config = dict(
    d_model=192,
    vocab_size=4859,
    activation='gelu',
    norm='layernorm',
    qk_norm=False,
    attn_scale=0.125,
    bias='none',
    tie_embeddings=True,
    optimizer='muon_hyperball',
    lr=0.00521,
    schedule='wsd',
    decay_shape='pow',
    z_loss=1e-05,
    train_tokens=156100000,
)
MLP neurons of a small language model. Each row is named by its layer, matrix (up: input weights) and neuron, and shows model dimensions 0-191. Each number is 500 + 50 x the weight over its row's rms, rounded and kept within 0 to 999. Numbers have three digits each.
A block is one neuron, or neurons of one layer that tend to fire together. After each block is what it responds to, as a language model described it from the Wikipedia text at the highest values.

L8.up256:471573434452542513362469574507513520367527494482514473563372560442446492502503546484505482483429541583565449477571469508432505543536578528563508460457456528458487516623462520448535522498560463487517506467511584508412453559511526447426511481528475433471596514581545450495492459572475438634515532560504496544495533508567466551464498481488512590468513471349534402573413497497508416483537473414524440454501516592436563502540553535498477513531482406524547435527489472497489417515424531541545452514594493521508573458473387489545452487493516494551535439529436533522556511514497446540
L8.up395:532495443543482405568458443502473516504420507458519522566465510507495440524414542484492457393526541582513519558530590527559410571453546454485531465497449505511449543555541527496623508532513501513489504427477621570471513424467488518444551464627437501427559502535537554614385564617446484494474473410486576505575539478460589536486448523455551571414440422455523469562449582458478380448469432495448480469558490518550440481525471472467473533534487470470495502527438466593457560554488484489473477466588470510537496443550435454486494549452462484562574580507473560454445504484466508555
L8.up506:515517517555440467492443453449490527440503512533481573509481554475411565467491518532539522487522518404451395400556509436563475478497457493490531525461565476473459509375488564540489412530488561583542473480564519463530510468557451516493548527454499537353546447445444438553365601470507485467622462502518558539531552456514556575445605519582485521456497409465505446421555517458599422525534534502477529539554478480584472501512516507404475491523472455510488409483472460457470633569541563498507511451539540606559477528583407509548501461530487541503559512477507498536530505523530379497
L8.up695:526572492421574572533508519481553481526512600500556497551512445564521461551417515463472493529469489479433600482479485545485512413506472379478434483531521560548441546500437527524476536552541507550534505486460535531513561504525448565495449498436444501456546581480631431503557587576593417498484410472502495535642507460522412425452532543476444549533505416462500425488493453484484441467422426463494470497588548550501597478457515488496525465502451501496523493564516462565467609637500537450462491455463480550503505436588448472522498505353411448567473484434477519565461466449491514455
Description: Predictable continuation points

L4.up271:494573458557540459488503416478496586584480494487468534448450474497510486510557575426428545385494513438544529604465572507535621485458527484484445445433503480441528488513595467586482473509553528470429480453526492517492404449518410420513419549613515506534462529465443469594527480492453440443511458512433527475542525466559493547445507591496463580507633511410482503481473547559532552514456402548500459519557379516471458502559412483511531522411501503543421502500532470489430487480522467474547490410582510509541525534463513486470529533566528464528598492487434478498449654508542424441
L4.up365:528484499557458496487465539573469461556480511427452548559470585641487430562498488487489506503540435438417346493408443485477510514596530468509566514475481433613456507549510545565568526529519516500412499485553458552514444532491439488474524575390482508456466522396477489559550387476495564490580573453406520540480453531524426462538420526484525529497543539597462547558412542477483503505476558478540542547464420571494513495427500587548440488534554533530461400443474547502534496523492563490552438479434504529550548504494480619457557438529426591507492531431478527530485541495552445437
L4.up575:562464492533534555451509533569514541477541526439483525452529493548528429544528491504531501415447519477391480439570533513530524475431502611542567480517449488448449498519528504604428496480419524462427565441500483523488508411480421540483424468518443601605533592463498405502528519450436520539490500501463470494539502452510510529414486468515507531450524465486479561405588492504501508513465431550588527537535437610495435534505479527498495539415413530554401579543551455473511600479473537448507425509551505507465624568477530496560509541504573394643574589516403424453536534490490499490
L4.up754:555533418564452526464434497506454519492535607515494524527446491475444452607526527553535465521531493514480496481511445373554480499520543402469509560382443402501572481511460529559503493516539398557427472467540473510559430617455402597516497541475438425549533471465457521500542533481489497553497498467405480520491546586502543456465531510555577582512479516541406511547487595449504467500452541478486470521545559488347598542414477518510517532499527437472552524437471472533464599506466492498527465493535551494530452430435514488485597468511482551519555524459427506571562515444485419349
Description: Clause-boundary commas

L2.up616:548597405453485509464513417529439459523491522548518501451487513555537454478479514591442482436574532461438489454548448489533621524524530509477406570393504560580536515520466508583404552503456520507494440439412438613584453573538453549474491594511422565499429465519429479504551465371546499452543448456504457380476484441506408427534541466485532503478575449548503625538609403532520455436523528614493491507525516509404559418498519452531472495513575493531503526546492532520480521547418480543488463578538451485446518487556479515538532494492445461489527442518501521516453547500533556502
Description: Mid-token code continuations

L4.up346:448512595500398533497505562532549465476508551579479509456475528507481401430558519439532397526422395497502560515452520445437500583508546439533520489449412519581533475550477576510449491464499577487523446553498559503488500490561608491553426481404527538444465439531508532593492613489567448545515491563487507393460483470456498443405437546468416495484535456514557609540483535517559537526449539519408491569496494514487438559493521520548511517430501583560549498514444472487393473440437517506460555563539455507489489570488472564550317480479495477531520478533480469455512515434569591485
L4.up529:488548445544514500530540472494602434454497537518453589579550533515406472526545406508640482394444396496544512545414546427505513516539567544534407582447505486500447571435527508473447352508465559510468508511421514494527500522532538428532549430463517474441528574492540615490488456436508529433419482530505462460423502420544442518453418529575443528493550446552539528491528550470523452548542529436398507619475503561537426467564450461513564528566507478575491521538576532532423565407514498485479540499506494507512506569388465445538459516495475479535499520506471583469498523515499533575
L4.up531:483503582450467456573482504573447443481436522543462511491431488610449413550539521455555529473544587487461382519543554510521442444426464461501422496463428509555518454518481493581516554484483517557533551556567540518483527519468435429476486430563483463481456466476493611647531524596542530489538430515423462569518527437507438419461443491536439541544457547484510529602512513482551516489506405557505451471527507467531424471493480600546504522521374514625520457499502561478420495486523632437537407524433455498536560510459572538482476540511431531466554509455429541394501503484515539519
L4.up758:522473586525524457537512427513441469566435506481549479480499548517521539532614487463484519514401413380534594530510523497483500548492578568560536470505542454397578494533496476575525424535477493569525478470441434530491500458583546511546358435493540467563508513503445503560508545377408449452525489459501524443472456457567451455386513515475603435506529497477560628450434538449523517465506487499416491539529578523494457509488500539517558490448424448476529484556439466576460495417512386556494523543554474457521578509594548488451465590454446517599571519507523439501518547482437485473
Description: Partitive "of" after quantifiers

L8.up71:518470453453461561574539501464390563456517494535534506506481456477501492581469490564432463453573525526474461482536428470563528439482512493530594465475386447499481515338487527485510440447452573586532511536478515449417405450540497514504479550460433524382514516495443578425417500484626522558484357526521546425499497556573456516506428471529479486570554443469449553474582443463465520519437476536519514471499582484485538466512472512528534545485460425590502567540574506453488495584505535543451496451544461552509556618520438446513521441538448503458504599482532528443480541484521571617
L8.up474:551508472553513530469486505483474562481473457600566546424498541537517529551544560530501494534461526503404464538476458503458485422407545493476484512565434485464468500493484554460515500502449546483608497505636406473401539493540470534466471591478483488542501425558416574548485371466420497488477448517448445552575576539469401502634501561487558484462449523533421489505530466537438569455451410532485547537526476499451494508521517476498449461536448474523508479580481423525577504557489496499524545468610415445513519563376411419541530440416538504491530419497473560546522646537482496531
L8.up640:485587453547491564542507477513594553435516491591435534579342511533485436535585559566476473455437485527454498435516444531557538522557595412461597553460406499573476618455424518513440463540456508537540531446496563524467506518481449516533437548457537564492514373520536375453438494483538557478561524513408515451576496575498448466552571548562466391582565496508551466521509505526538464578463475488494540456502489537478525465427519520510542467502455495562520458449545572546503513484437531467482408470470401465510496457488490529530488535534547598513515377511558503493449557522544526531
L8.up743:468481521548510567418455536550545501490496523437566545524498547512464503506519539473571476545545554444463500585558541483514583475567540454546497522546498444439459478505426555425450512551423410463547471548603451400496477496456498480562577504549511496545377454515461470536544536520533358376522555604499457476510526555525498533463592461450427536620500509511455502499538490579523488456434492505509515526424454480460541508549499541464461465467476497548422473486468452561508446603505448509519438430528540567636455514459522527542432495383442462394572467447495463489516555512369530518
Description: Leading digits of quantities

L2.up38:492498512474444432483413452459514522549491486579490437561465490483458482427478460485622550448495515539460519420427507515512438467528426543549519454624552554458476523458533506516442530426509456499518591530590558518555569498524472517548530418569506593538540517539526411517469471432484450451475531497437566513494474529539495472411465571650481558530559567501525507410508384471561454598573515544541461497508445566550476549476463383530525514540550538541554541503488462447460555428586416472469471469534466567521468464499416508501500405536540481473475533467520575493624472465410566564
Description: Mid-phrase connectors and word fragments

L2.up58:492503502506517569545501497567464532490465491603465498436446531527620463499443520545526520440581471484467416544425531429493494454440506472462553421497462541551514493438542524543541489524493496519484511538491502463629399465431590403497459500580517515501480442558528508464452539525558600539604513497500545472461523501542443450528484431517487483589468499438554484444473412537610563536487500503552468459533512535527488497505413541478429411469450595439446500512489565542472459403504452435551476500605427569492492470474506425485537443586444487605500408473453556489594510342441468525
Description: Partitive/relational "of"

L2.up712:478580452500482524467529485546496457583429608590521502486499384492602473604502504504484489504567470526415554488372524570487508482480538451530433537412513508497489415488517387583462466554510445489511545550510587535520547610536554579518505463410506509467521518479548473479529494436497498455445566599552439368564576517509521494429535440413491446438573505519490465536507532517480502510509489398476528463555449559518567438492469489410601356491513452476497553530541480526402537528507514538520451549549472462530483590513506436493422522444571499432526543477491545462477524458479510415
Description: Indefinite article "a"

L2.up337:478445565457567468384506474571540484494482483545554476440543553430556506532507612492411419545546580397590585526506444458465387559513435577480448496494426522575564445427532505452440482452513461397548442510588540468507425511420527454479482525478493499475452552513499526482582466478435552507541441529485484498540463491490548430517519436574468480471524483555556424511562545547552464558578495559589543460487554509505517489558450497440579479495511549542464470524584537398416519477510467495540532452351515550540442498471482503413389498500522532531496578487434540473462570475564463543
Description: Word-final suffix pieces

L2.up74:491489428579559480507567461597487582396458554524429435440533453420512543440546611458473520555530503378507535482519481582512494590517471428544525467483516456521507509508564489451486518569566450564502563442493508496492455546504514550516439514459468548510516498555345437484572516483556533516501563481484472530556563489542542479431503525492492468505425509485542491545459473448422435426433349459567445497483501441513494533573562523428508507571529513549575505490484473458501483432530528621489503608527367435485500505387497558507553484473427455470503579540502493428521612497448506537
Description: Boundary before definitions

L2.up467:484493452386480615638450462442478458541538483534404502483449575459457513532539596499532484422591459496441530510524536466564439447430551492591493479514411469444474459438571483532481489481432577494507471535493573430512556545461517488459480529500466507457544528455499402397522526625482497540507527433487501429545535453563518475463513541458475491500547497495594495530502503493505467533427553474513478567521408462479563524462495398446593478506552460491518531568612441531456501503435496499539422436591519520511580516538582482444542379468534537546457525598560560537429583475513520434
Description: Ordinal and ranking words

L8.up139:545537496472482547518485458550542504522467541480480570513461513447504545526513451450516520501551415445455520475452510473502529474521417507473494526424480552486480457536473514571458394466532515517494485534416576534507437427498552379556472487499544492536571536396382446525672512424496518587482532584540441527519485565510463443486478431411603545534564440451557469479491569516444483536560474504475488529475491519534465466505450520546499609546500517491399498504470479512444513582508503544520417357470520511560607546464475494562462543511417565530505497500375541416633435491579482557
L8.up160:606504543478454508489419476471596502551528512625524568511461573446467507576492485523495459481450575464465489454503534413492388453553464439472442507479437434437536490499532403460479621474468515550596525658450534464467501502565468477500436498531412472600549528485560526546525525477473548532534472478476394515519468499528596499542494517434437536485406520498461513495554546499455557473511448518428578624520547540603527529457547522468503479571506497438506562514419466486557446551546493549498467559480410432573484434453513531504546523424519447467563433497525463473473511546507515365
L8.up594:443506539477466436474469471523544468381532515492560451447430512368509471510399443538502471426604555501448479479500506494439427500521460459520520471509494524536512426505452577552550529542583487465514466498426508423497471418578500561539507507481473388462624483453538494505499485463523540601519472551583407520482596551471557425550486528407501470582540516510492512439477531411610441563511511493427457341496473576517522510420438534438433537572569430534474494562545537480500419479451545503506456531427545443528495527491526498475538560561475544559565456520470564547516415482525533449
L8.up634:513401504580561532554502457562472559487483532468545470463489486431584486601548535558454484458491613563455524508484589500542440480505508519450457544490479519450523571559509513531427547461565400490455469543551578528460498366591456523481513501515665498508562508463520478489504500544469521509542546518448540477454565513486487442489509443495454533571416521514484465478456642459634532460529434446512504516464434514564502489379593489450472535478503448487444499503456494487483422608449487450443442481475503523651501482433484490565534425530502443455473450528441503493498399555551579511
Description: Indefinite article "a"

L8.up326:459451476603494504520513494454462424536534507564520501502584478445472464551441559537585582511438519522480475590507433406462419509488486488513504580485497437477562494513465551511481506447543461484486507499516557497478549522628441467534480467589454424427501421516488496529449631405579477417520495611450452490460644432435483551557431440470562501475568524425460591564454447488517529527518451491481518605405496464547497396602480498509510515488549489489358479513541504506506519456543460478481497566477462465548436471526456488550425460438434573558427514518546544481556452443505524503
L8.up364:473486478515550513417604485544469501529524474569610503633518605481506452578455519446564558553438453553381417477495452443451473539485447439516516564435484485468467503457477619501537495449497496545458505538428500513446528489630463492515475475521491484507551504501497464419541504441568499482529500470428460390496505463485453421482508468477477625490488558511486461468485407518479544538527397548574521462511537387499451479537489503429473491517372480512435466477496590483465545540367469577533512562455590533499561504542570471526540468590519506483591555535555518485462606449513533480
L8.up478:455520470523485468511421465465421502551483546512481550610531584474447533473535487475519469423542550476534429429549441501517458478469570518481506536413482475488574533472456513505541567475467508448426506450393515452459541575589497376485531409495582385517469480418441546557508550469580544384470539559529425512445577497588444467571506531494527577486473576435478473522540529482596440494561481510440595535365545523536500436495484477605529490498425514559526573551443540463520468530469492559496486595507562452548464493501545401510499420496443498589525548425537500567546530505489511474
L8.up530:505520504431457349536497559559420539481541487527526614526437614447539567471484503515487588491586491493485388491559497510466454532441488489491556533452468506524563462498583553508537547500527535518453503531526545412558513500491528387497395451489552509511439485579559513515485538466459466448473568575466443385444472454515509599515530405418499473540478584485484494543502500534486487404473491455443417423497454478561526531492484462517549537435458490488446473554541491415489500534530496464555510601520561384593453496398508561544507479451421541527499603517408486510567547542472403513
Description: Partitive "of" after quantifiers

L4.up158:553565522535507494484437557488625483484532561472483491553468518535597472450492561438375457470479483456505534520410388483456507498520494520495565508543514589476533529472581514374389480524598476574548473565481578568457474543473456473565485517458453430412477452442574473516518448540463478538496478580486465501392481525536537537533480503475574556392494571525516414601421587417513498553521515467504529481504484606537579533490533465510454522451485513474506478527504498537446489481465525414511400475423572528476569602459456509466513483421559606549442546485492509422440551473539450496
L4.up233:521516573448524555524584489571497431468436594511512389544483553590580448548501508469424521506450501323528429477471378526484480496505449447524569467549433557454525469479511469535595528534502531554513510530497501577482541520513467476522497477531457447443474533501427472541492519540463475412544521471408581387604537572523502353441476583532455556532458552513453492462415589405492471521394506479478581473480506496555510502458473525549487529523479592551465554470534487540552421460536481539464561444516586495543443464492468529438525556467454467477486495478588440496512494584570492457
L4.up569:552477571580536494431539499546545446450509535523478559532511491521539463441478474501582589519472598455523480424512449581419420487550496485507581510513442523487538468573533470436411452425478431552534462472389544580459438471509417474527468565520416483481487478511522427536551485598478468500466485500456589562430490521499523530538409447461498480477471657497465426420376546417473470516450604479546548457454516548526598474533488442487468469550503458481570452540523521486471446458489593550618510475435518455500563543451540543490498477558449562496463580459505444496596458558478430491
L4.up623:554480575581560462435471549582484468567522532533493474550533488546477536472593508414531414494458548446519608500549535560441578515485417517524551476493537530478553486487578568481546496433579460539462475520453485523522516498528429541550419497499480495448552542524510589519501425479412502419486435530498419439445417531500456400567547473511530517370415550513441419512509534377486468478427524495527546532522532539428469523508535552551434462542613540464526491501545509524538550419515532450572457445423464440529460499487455573434441472425529473608444640495557545482424508478526524484
Description: Verb inflection suffixes

L8.up299:492439473580472513545432565551498516453555537541563585515459439507587495526457443478522524438489477500540491462520517541447560513429497522443455451488447506458600435475477558460424451480487460492464439551422599523533439518474443530501539585534385502467622523388500457515477493486536437445474575399575535568472446491547447508503407525542471554524509451471497623548462506467459462480490535500512456534464526503442486493612486520612387556548566460627450551572477587489498489521487507473533449492477458392518449466533496535466597459615497419503577509460492490464483592549489501515
L8.up567:517537473508466432546466544491411502457576408505494586472446503430525542587567592499521519433496593524488584514488546525544512536466405515523471490460558479484445529558500494432444503489531546571504443527474533546580542500537477426429539527425450403483488546328463564555528481462426462544618599470500531474493501425404518460511450499424477575448527534448528596440549527547465475539466518539393455519549514504524450432437476483606488466443477473560504486467472473536508538521428499508523513428546496549569441370531458562455574502485440477565456523505523546435532504571523586457
L8.up568:495491444577566487433390475489550472440478536467569500501442413489499535541488494460480523499604414579438443476537489452501484526516499470472415607467581463432464604506440537510417442505486499496450487550615486518492535468533507497447564535472478477422540441401412472550491522529500531483419574414527452508523385503485527533519481531541549505475507499426355541532454505548504463474479420433521599461455552650416491437492451487617553506440467435524545562537553452599502465482480546511543469540541519579479489501512496520410529518574492420519517582526484527490542569464496444518
L8.up648:526469491488439411412447476498480551393506480456481599463507488477554547584469584333516482438451479523495473408524566561568487544611437514576523567516497505445486550508473469486386523450480481525518431498611560565460640489538432534413499477450571529548456452466580466494492445420413521413540494476524444533533434625485459481513458555567552586448481506472499489488511522537478480560387544538471508492567506511541466481469438500569568522494475498609533464445456551485513490540521497490476486486514534570540550510434486520553498425613446473479443438467487495527449535491471542491
Description: Role-introducing "as"

L8.up258:541457472555515445536541444478414478494585434474477459512474443456473439597516456480547513457471449435551492527569495510480465506564547559456481555467459531466457547509468517531400507470424499467532433482467517471490482518528519373586456430499594567510507573393491520478432476496515452504495580507455491510569456554547386503470509535439404477561523523457445548578439433576478431525515532566378617527521427613495524490515546479587449568493396432456618473443549455580495545559538564467577512517434515557473481515503528487510570448513484507619530527476512525483528487443442432532
L8.up437:535659481553532529523497533532579484581512540580493522564530566484379584490495427504498368458536429667472453457491466514505495476447597409485499510573504481496532459478479572442480495555455546535562477492536552433409462536576479481543443510528474491510463548504456495379473489462404489478556519452556413506501572507534447593484482498592529396416504516452416514468431515530453434552405477512445473488563495557604555429497577426582431469553507458522515474510397541531487524518510513494500472441494527473535532517479528456491521495541490465517519483515589473579497475493453525445
L8.up481:453591411517588506489599552490548525480509614550507479513506484493441569478477539417474529439603447485524468577487473526577473503477545474536532584500474488483575600504403520507573505450445415477533464511517468490356479468541479446556436538526474507439529443474538477487502359515530453470615453542531543478549508439587438467520519499462487431501452522598449435470584479525511428509506541541382516486483479445509492523395490493581493506431533493516520507465560536535500580484491438468524458438580518624389558587517553421502513509585479489553510447470424461557484493499510457526
L8.up732:522440512603563383622475429459540460535543567514516503569539470532455466598531486494432530417526461477460475529508411536474339508449514446450445492513616428479453568433423554527560551465507492562587464551492557480361433499523435437497420478482508495500478530516490519478466537491475506457531534582559471538534549457563423454471552496521487519439615482531556438478508502610572493498503503483498529519524501479521519458511494422411493430485568449511514427409549483516480461527512562526528469514471492547550592485567559542523577517514490438444519512642532480479511491558558418506
Description: Number-preceding words

L4.up52:502493410474500538566446474506569469516507483521477494443453513585454412481571497517504523463535547438470510555554466429523397543568531483600551503469548509559459556549646498505535435424431521510465499521543603455487564461450478516503598439548601480491480478529422527440476543516504571503555478581536486483507515480557467541536591515604487501391583511479505514582489524451451483532471468519407389397526501490414490506492503497590558484540562426565472545545485420456458565560467481509450532447504433514454502555362450525572423541454473459427467531560495522459536526498509611501
L4.up400:475489482454454446519406388445489509422461529547604505476472445496591557501447524640506479525486445441395572486605531488482443473543555506649509444494497543460412496531542475500524479516521517569480442481505442529523537591567534512495582535502542503504541524524470482400535519503476450517457412434578487529476470420594478566437503564549544569413532466439483429487506531495474497583499433443405497530464543469483410574481494513496562436594492474526479484519493574500430566527429493568465461483572521569484533461588435548508555495458449493591466468472417470509449552455578541528
L4.up411:485511457549460436444407351608621544419526483452494422549516548514492540594500549417473561540495542490527518495557498561496440395521553526512411531456556513522430566471451480460545429447544449474496512509601472455493557485536435473508564487408495480435465509572564490499511539507508435524506442371512455414494572488506525543476538567564518546445466512447467440571438534492443524538503491509544491595450501559446414450526472449492426462508486503529445555470504460505575567539561526546587483537493451516457651412442474478512573484489507546519530497523486528478396449482590516540
L4.up616:465463459446487513528510451562519471528536495557546497580476440520500490405524503516441519442416409504539518511659503393389482454465532563604496477548450459533471516551485413433634437557557445497556483545549594541453434455448586484512475452555449443504504491575593514379594504430471540504427552432567605428493477472470468532517445525474482461534482452542401488505507505469441496532529498513501430517574530567388442501480548460445507424552489554513468490507526546551612555483482568527541504432527538445458517459484467458494534476543423483580505457433513499461457535505464486503
Description: Lead-sentence copula

L4.up300:534515414545493468556596454553489499433477505445503438530473594508532560481555428428542458467503423538527474573429496462430475539486474570469497594534571484515423512457421561475633488589544507484536466484570505472479433494480486423508491497374612519503511491452551433577485451471474455556495477392491491438449509495487536458484512416417517568568500521504424556468482521528501551570533492507454510530629460474557522464467533413623575542496566571499445527526478479513485596509548505520460425501453519531519565575549582429552560476568402487479468535431479468480542395515532545536
L4.up381:509613494475477518604532455466465510550539557527505533494465499554532547580546479528566506497598486514540581513527432501462364419443447508497403589525462534489489494366493415392519512524453506489488539488543442572550580536502448458571565477483551525538528597526526501520549466437507474612426442512626540423480592447474479470497466465444478461542429455526472536526523546510567462477468439580447474503472517467577566491510487478581607505456488439495529495517525480447454486540491502508557477451483531443532537467479398478453577524480463502409603340521495507491496421470557495500
L4.up517:520505533576467444458485468545447434509651469546602488496462514431489485523518500521406494563486501438436496482466528484545390543435489482483477550610532516501439496548449461570491561457488499497490556552566474533456451447565538534449502499446526490628598460536532456548469525476537476548528488572534468464432470496514510492440493457467520503532442484589499468489497568511499396437467538525492434533467480523500579547560470439473470392558584445430579495622386553519453487444549533511510486504529495411456486593376525503540488610454446467441498461423541442541559562512437543405
L4.up570:477513432516546501479516402519448511481495486583537517423469481537487428500451506457445443488488500484441638536498559504490498402460531576544460541504514515454476484505515403486525489574407503492447602542461596450525678478458429506517503504492463481598514442530475565458492408582504530509580469514506473521502541596476418469399543573479519555603508494482507471462505524488467427518513584565477460604550526418519492534458524494545457468464553519579409593538488493445504423560567443451573478433476417531523527460489459467545437492472623520386537476467526475468537467425502489493
Description: Indefinite article before noun phrase

L4.up298:549525551618562444535462470479483477535480505516507449624505482488588479520565522541510513441480474517555485612467486536480488469412475494431433496513420508523530493503420584453394541589488490463561488505404542471465499507496438504414440531426471583472478476470529571515597480471496540445543578591502385498464497532549440527530508462531410458477447514506521454446542409487551496530441496529420503452498522578531487487551529401561461571467472496551548482428510475388312476489565512454538472518481454494420596521517450524415470506603501487480467529551431431465510558462526500548
L4.up326:537548557552552447476463485465435521541478392484496481574431610483522481600500431525514544524432437465548483510471533451505483449505537561551501557491533550454536513539428403439517468549438533505589540511475440542416546541545424479489451468461454429400473481476495523493469539419522557541466548471438550510571479562712481529589507452507485512440515486550503510535424478552529431540503560537396541508484558528484483512533480509545481504487432521458489509574521555450401407367468476462476376512536517501520564463510487465439538419523432431580561464564471480481455533509576446501
L4.up721:430461622592551488460504487481451521491508493534449459504460501371498623519507487439476520474519518526493484492551531487460516489419569492443464490489473525539487510529525497578488630535421528478479562558512516514481515517506501534369497446451500525488401497420518449588453465447596432507536494457420461535529537504525557450536442553503548562518512543474521472467397509404584580570395467550460499363444415470509515521484522461476446538428553538445447565552490603465446479526501602503557486481499438652531515537470513522505514418578501467512489472480395507411517548503448505459
L4.up736:544514432491492477442467495462478575515515497499547491465528531544486491499559568556508473486656523486510499564471598426441533403447499489491502554559430466480525445490592454542556465457512462492571478494475499437435512493502443427499460532486472415472601415475498443553564548409432482521509426538435544493492541562479491517504529411510509467511528487455530448498521531523517484601488532538403500538556494537457423525529487556472451506561441536566453625467487542383544559495600570483437532581575476518482517567417503504439606432596452517597466523479413493532448404443390490553
Description: Partitive/relational "of"

L4.up12:557592455533412464541572423480537479579416530532538510546536578554543517513525579536514542437528530532516418532508486420543479555503556525527527464480496501495420485492563642575501514528451418486503546477477498492514463534468463516543533535417498569563486495439450473537445512412523534605525523540478472553499460488474471445495430449471459609579409491520501583490567517550511482374514558475510498473558503398520455507536513507515411435449511587426564524513415535518446608516492540440561468459402512462537506462526487441448416491567543412521445505344431492504531434497539564462
L4.up444:519475494483492583430449503542471550459517454540497509448443374513617467553556583550455557499521522468541566470480479457467541487503524538584525555536497535572528418471530544513439457479440587453463457565490324409565458523523443438478525497450514453500491501478494437484487507425456531562598447440413449491541524532493514484560530498512470492544539440496548444425483571491483498528444442575513506526433562432430502457431371511513555484537601415485574476556570503546547446522496516513441607426556540466496492554535541462558564453501575573560553499509481526545521571405448563468
L4.up460:565557542477467455534498490469455510555389444484429608574543582445493487432423490547449543525482562506414466568489463467443549415544580526549526493508510505530499440471577550532452347447453449466491483446456484466481440474565410574451553592504521442575475537526417514518563499454417546509541430589466531545550555485482493449464480423557552531558428570554508502473464542470476484589510527461509515557536538544539475468481547579493457424440479514457533435521547464450525464498463489511496505430455462462584481545488547664523456447517545492511508616488432508521587517537563474587
L4.up708:472543493467514534543600516466513477533492431498460479568484575504549456437568504534421505508509450491469465526423510550494509461542502474522606502459543477476501446538456584419483540574448565482454484484417490501513594504506538465475595476370533431470450500465541477586532455512583552492537487560537405403459474541470530482475505444575425498569502578507496465602515433439584429440543490545477535532473460547446513470418505451509621503528490539549500437455529482522487529531368435467489517573573426460568460600627563524498439438451464459506399528467429546496438493455504570564
Description: "Any" and numerals

L8.up181:518484505449512414509432461486492496563508529542523473505469454502583486550475525467429485505551489393543495399464426578451494477569497486494597515586400476356597511476586438417469451485497515558589489596530605537523496518424509457539444475470421514497441582597582522495535581525484487412514450487485490445536444593508499551419469565461445493509508527625580452434537576452475553443448476497490474558502498542462500445439438409502528510470538487530552527546501533510485361523564458398535557503469509504501450498455444522502449487544444599484480493441530572529519495549494550500
L8.up251:461478409392524507492513442454509625469453472427511505552442562460498408480502629527475423499424486460422495484560440559514470515542537518528571546452487522381537474502462440526499538535485547574513565569479547433560522545507502399484507519538519507481549469496514534485574431557544389410503480532409537518515493533472479412503447503521517412533516474563433523532486559441474555491541514503552459451442500588565547459505502507451558422491511453541486450514466555479376503388534489516409527481491435605528462485488494423584424556511499564473490601405453587523536453500575454537
L8.up617:490432552456458478525386323460573519430555575475459593551477564439553491447441477456447473566530428538473511586467466596536524432465472469470582606557514502494541506475487500544463497502530534511564496487493474507493398496542498424569496414459517508462504499541616516572546534480466488541455372481604461513461479586427498555502420521553542498563553540410469524535569561445552605448490498447488542520446509484518489525439535480486498500376471496539412502539569543491476497495474506501435488507441589559485465455552518525458468503454498481442473591484454525570488468459602430514
L8.up628:445484569578419507574492488539546560580510473501448529525425475485537511563461533530610385497521482457427413479401613549556493473535489439502524526550482434361539475505453388446517481486492452425437479564496513501488478504484446482557475538544489537477510509480586520475538481486529462409423564572417419514494506521517425483474501515485537523503479486470451601460416483454462557484515561522471451533608597514553624439418459564491498512394494586482589496552482526464412464537597440525503535502526542509542479510554499500456406464599544542463491473453484534493548464462470592514
Description: Past-tense verb suffixes